MLP neurons of a small language model. Each row is named by its layer, matrix (down: output weights) and neuron, and shows model dimensions 0-191. Each number is 128 + 24 x the weight over its row's rms, rounded and kept within 0 to 255. Numbers have three digits each. A neuron's up and down rows have the sign that makes its largest values positive.
After each neuron's rows, "fires before" lists the tokens most often just after its 100 highest values on Wikipedia text that the model never trained on.

L9.down193:122093121174103106127134103128106138112119104096112149165100139127090108131129093132150132145160135141121145139113086118104128141139145125144109182129155136179143130142126155114096113143156171119095128069146099093106110134102126098116129091184162120114169124122147090164149122164125077150101139089106117107136157123062142142170117108093157116112094102127060169170131133106106148122166139176120113123152136093136116152140113126146140137075107095126155157130131128118147153113109146113084100150140162116103118125130070088097120108111142096098083134132126149117152136137114129157
fires before: "t", "ed", "ing", "ction", "ment", "h"

L9.down121:159141125149119081108108145137137149115132151119175133128134139108100142189069117123166139148093155102101144150105142097136147143149106135128156129134129113120115145141129103150128126159117126114131120165112116100144146136149143105079156087116125136141150141154120177120155134134159120153134153144069123117129121133130140146150139106129138126110135168103144170135122141142139168091142162122092128114105101061120148107096129162102110115146120065166112127118119149145131115152150116149156113135114133139112108145158152168152125139146164095134142095128133142152132158164131134105
fires before: "em", "pt", "om", " to", "et", "am"

L2.down413:160120132103146164119135143172126145117170154092173137124134063141109099174124117138105127109174096130093146157119138134149105105110160103131124101097104112140158145112127104106105109154131122186123088178147112142136164133135147161120118108113155142128138114129095157104146075110148151117143138108141069125120128128156129154128144095118137131152129119174130140094138152121135153106110153138106162108170160100139113133124112129155130155141126124137124166123144110148172102147140117109150132141080144128148116192174141146130139109133119128122169108128101136155120142137136104100
fires before: "ers", "b", "is", "ific", "ain", "ist"

L9.down214:105161147115149133125128101133141106116127134166099140132140108082132134127129083139131177185148129108101124112096138114130097157128126121142099117130116161113160122128128151140200121114152148119158095104112160131100142177148106160086132110163149170172146138163138135103096131151142121090109128122174135095146112085167104104156071116162101107127125122136138061122128158136166124101122140117137090153100132133130160109089128140148141096176108154107160136150142124130121176160119144118162136125140117165110068166134139117126108118156143111141115140170167095122119070147134160115
fires before: "um", "ing", " to", "y", "ust"

L2.down416:166126123088116155113129130102079131138127128134134090095167142097099099085133123126096115110155157111102120135134127110124099077119134124091162107143119153153107116115149123148131127114149105124134167170060092140129106115106104154114127108176156109152100161146106145102153123136136145123148152130135115126103088112121116099142083117117127103096117140078131084103112102131125103143128099101098145145128156093128143107118133130098113136137152131130157110108158124091115133173127157168150128115096110132120142110137186140105105156123083176102111122095146150157161128167142159110
fires before: "y", "orn", "ia", "r"

L9.down447:126144134140126150172134090110132152135090107083093126114158126138142110139089119152114136130143105168127114100111097125138142139139134144169148134113078145166115122118117121085067185135112097128137151173154142132066147135095141142150127081128069104106163191121120126114119147139159100086085145131168144124111165143131133163077142130084143124148158141141105139155131145134109108097178110084114093078073157115134149143160144096105124146098104124168146133138137126152107095115162099140121089135129153151100127121141148137134103113136142117135110135127120175113115118160143130116
fires before: "al", " |", " 6", " of", "it"

L4.down793:141145102179122160163161122158125093102138145145171113104134146130126174148105141129139155157153089129201129122142146130129132112130101124123104133122132150165137094124139112115117125163143154130146108142065127104178105128161109117122120117159115135139148105118087145150078131119132125123152119055150133184119151135135102141163106123183073116138140115116119119084081135114105117137155071131186159115119125175165143146153131114114148130110139145149119164148131134097123160152152141129131143151139104144128102126145158091141118124098130113078155110111081126132142109117113160130
fires before: "til", "ion", "it", "c", "ivers"

L4.down951:151145092176139117151106144110143116163150177154139094063140112112137157112087090140077116127124087123137189140160152107124128162107152147174151126102098100108153142147137101123069158138149101134116158152137094117106130119131146141144138105179136114121118127162134116149133147141123160077114139150118111112122134150117144097145143088160100153146106159143100123107154136101153104101077169102126159117100072111150118119127117122096119159104139129103118122161122105113141109140108133068072125087191133121130104123118126127142123156108139165114144126133097139107130119122142136122
fires before: " States", "ative", " King", "at", "e", "ation"

L7.down212:146094138109108148122096069151117116117115101143112133118132131160120138092128150133105155141134129125129118125134100132166142116106137114145164144131147134102109099087135084121120153114129096160153087103114114104122156137130108151100131114135118130158157133096158126080097131071186150084123097081146116148131099138146143194124125094109078153153115111140138104115142128129110124153096118159120094093123117096121112162101121118069111124117110154108143108163126101126188169128101170152090150142125136122138121136133119132110094134116140166157116115127154101135138162138143107115
fires before: "fer", "orn", "ied", "f", "y", "b"

L4.down128:092143125156143112119153122080127135141136134096125144098101125136117134137183155132144136071068155160118124144149076092169143139117151157140134137082115116138163126175135132089128147136127159114115102122107142105154105067086139157118119136094114113163106117125178118118102104141115138118153123147127107142132128088146137153132121149176146114125130082134108121140129136162105100100156118099143101144144116108096159112129126151131170122121065137098128142110152103127119122159143144140135119105118091162148129194125099144139167125144151197078128106094114172112118109150119124146
fires before: " as", "ed", " to", "ut"

L2.down731:083170156130114130126124102160098079120124135135128087108105149115075135119132094152135089087118086140129127172117090125154147156117118169131133138116124172149119099113135116137138183155161094161150155133089103131139135145138125159135134163155124107143109134111090094169089135119136094112112133110169115112100150108121103115107113123122142139156135120094130169167107148120103119126115159119141150166150117134095165114120137144127158088159153148095112122162161087128172106077153114142151132114099141125128103142147142158130123038103145171146103125127135127131150160086112148144
fires before: "for", "form", "9", "i", "c"

L10.down455:144208157108128090118124140120121157139115138131120104130156136095130110114104123100123174147120098137172101071104134110121129133110137131130135100111112102112134126125146097105087122109129173123105121104106102133141126132149163135126097100153124130086145088121135115124166118121123154120114139119098133128107089127104109085183121131118118134104117104131097148118068141134162109133091114110137086092133106116092123124134101130164151118106136095103123130124118149104150153113120157172108130121148145173113122134172117102124134147185122121085113157111116112119150134123120101126
fires before: ")", "),", " to", "–", ")."

L9.down782:120117151126093156085155123119114100097122080147136153137159108153129111120108106140135147091129121110125097129092113152157085126149138102140125124100103171127150099132115108073103112105150157090156172128152111139110087088137160149130106150121105126112140166130135154116101121091146097107127126153163132112146150128133171137081152115143116082187140104096119107118153173101128141098107141134129124116154108142146100139130162088081096174108145111123148140154149167138138137102141091125098141127115135159092161124090122123118121079143136180114138113185151194134113137120133172121
fires before: "for", "form", "rit", "c", " cent", "i"

L7.down901:106120128142110096113146100086117126110125165140115135151124139106217140138086115116116180115127135122144124076145130135150148103143174142182128149155179155156195116145167146150105120126153170138124136127139148091119166082156094133174128147170132150105170158114115128096159137100147131128148096106136150137124126216096112107116148139099116123137123078105179153100146140077136120104116121115109125130128125124149122155130134105128113116166109106139095136128169149134110097143138143164128156155140119107139142108136101124095090124112155152127113097148132124145128155147116145134
fires before: ":", " of"

L10.down607:165115131093105118120147139121110122177164076151124120127139109091132102119107117134132088122096135154149152107119142135103085118126138107065092158154044151145139114095140109150144098156111153112096107136141120102137159161114107138135156154107133121171168095085123138108145110139154123094135126117092103178099153142123130120159159132141137125139156170113130151092129150100134130114098121113158141130117135126152132104095166183145112147180150132121128163169125137115146120122110123093091079185135100146110110153107130145116113116112121103144138103097102123114102142145120102124
fires before: "rat", "ity", "r", "ly", "ic", "us"

L4.down708:147159109124122148070114158141098137080136106107096088069142157142062128160131081108136173138146141132107165139128170140129136153126127119100128166145115148127153143136131119115095108117135125118105118167157152076087147131127133102150158155069115095165146147165123157129125141096115097107122166117067151131167126108117157160135148170128122125174157096152103123119088139132103146116144155134096110131093152123142143101128072149142171124144132127117157120152158109140138128083125120102114096109130105140123151123129148150161164150155125146116163104095152134111114152098173110134
fires before: "ot", "i", "ide", "ers", "is"

L10.down999:132123147104164203117118142117069087069128143158084128162177142114110109074137122123114108095104141093149120170101098123175085086142151109126074131136098176126096134107105125074114102126099107113135118167123144121152148156108119159147160131129103128117113150096155172157161127109118119116090135150136111110107123078104141094137133117150112116173128155116112112124143094112133141126112141112171160124101103096120132121127118120131097072128161119143148120123112142119135097113105140142135105119130144161067087123072101128131139071126119142137123128137134063133158131120132100140
fires before: "ut", "ution", "v", " m"

L2.down213:144154141155159107146151110122122171151133118153147126120110157154119083106129092113117129110148177098136126120123137135114106134097138113133116120118169146114117112088154142151123159154117091133149147131138130118089130113111142108164119121182140121168142134115164081127139075138085140089121172110124139143183113139115216144132091104097116120153133126165122132141127139130133121148092085136118144107150100121146136125120092125166070131149113125089133100094146127095119126110150130082145128135151126137148167071142157138100130092122126181118140133116126078137115101099120135173
fires before: "\n", "C", "S", "==", "A"

L10.down291:113181129121106146132105111110129145127073148124102126115206096145131135126088119125127133151146156146115122123128142122114138143124099163111124162106138134136090147142144150131148123097159108111137122114103147124122113155073135108156154170168100161117103124115139103191121132124085157122135093114127130132095101100106161164101138150107137138113128102095161142139091118106127168102154127159118123096108147119090098128138073124108085135139141090183103117125120176121113113079134157166100159141118144117110154107167152116159123129143103147109100165121131134151134138111141173089
fires before: "p", ":", "am", "ed", " |", "op"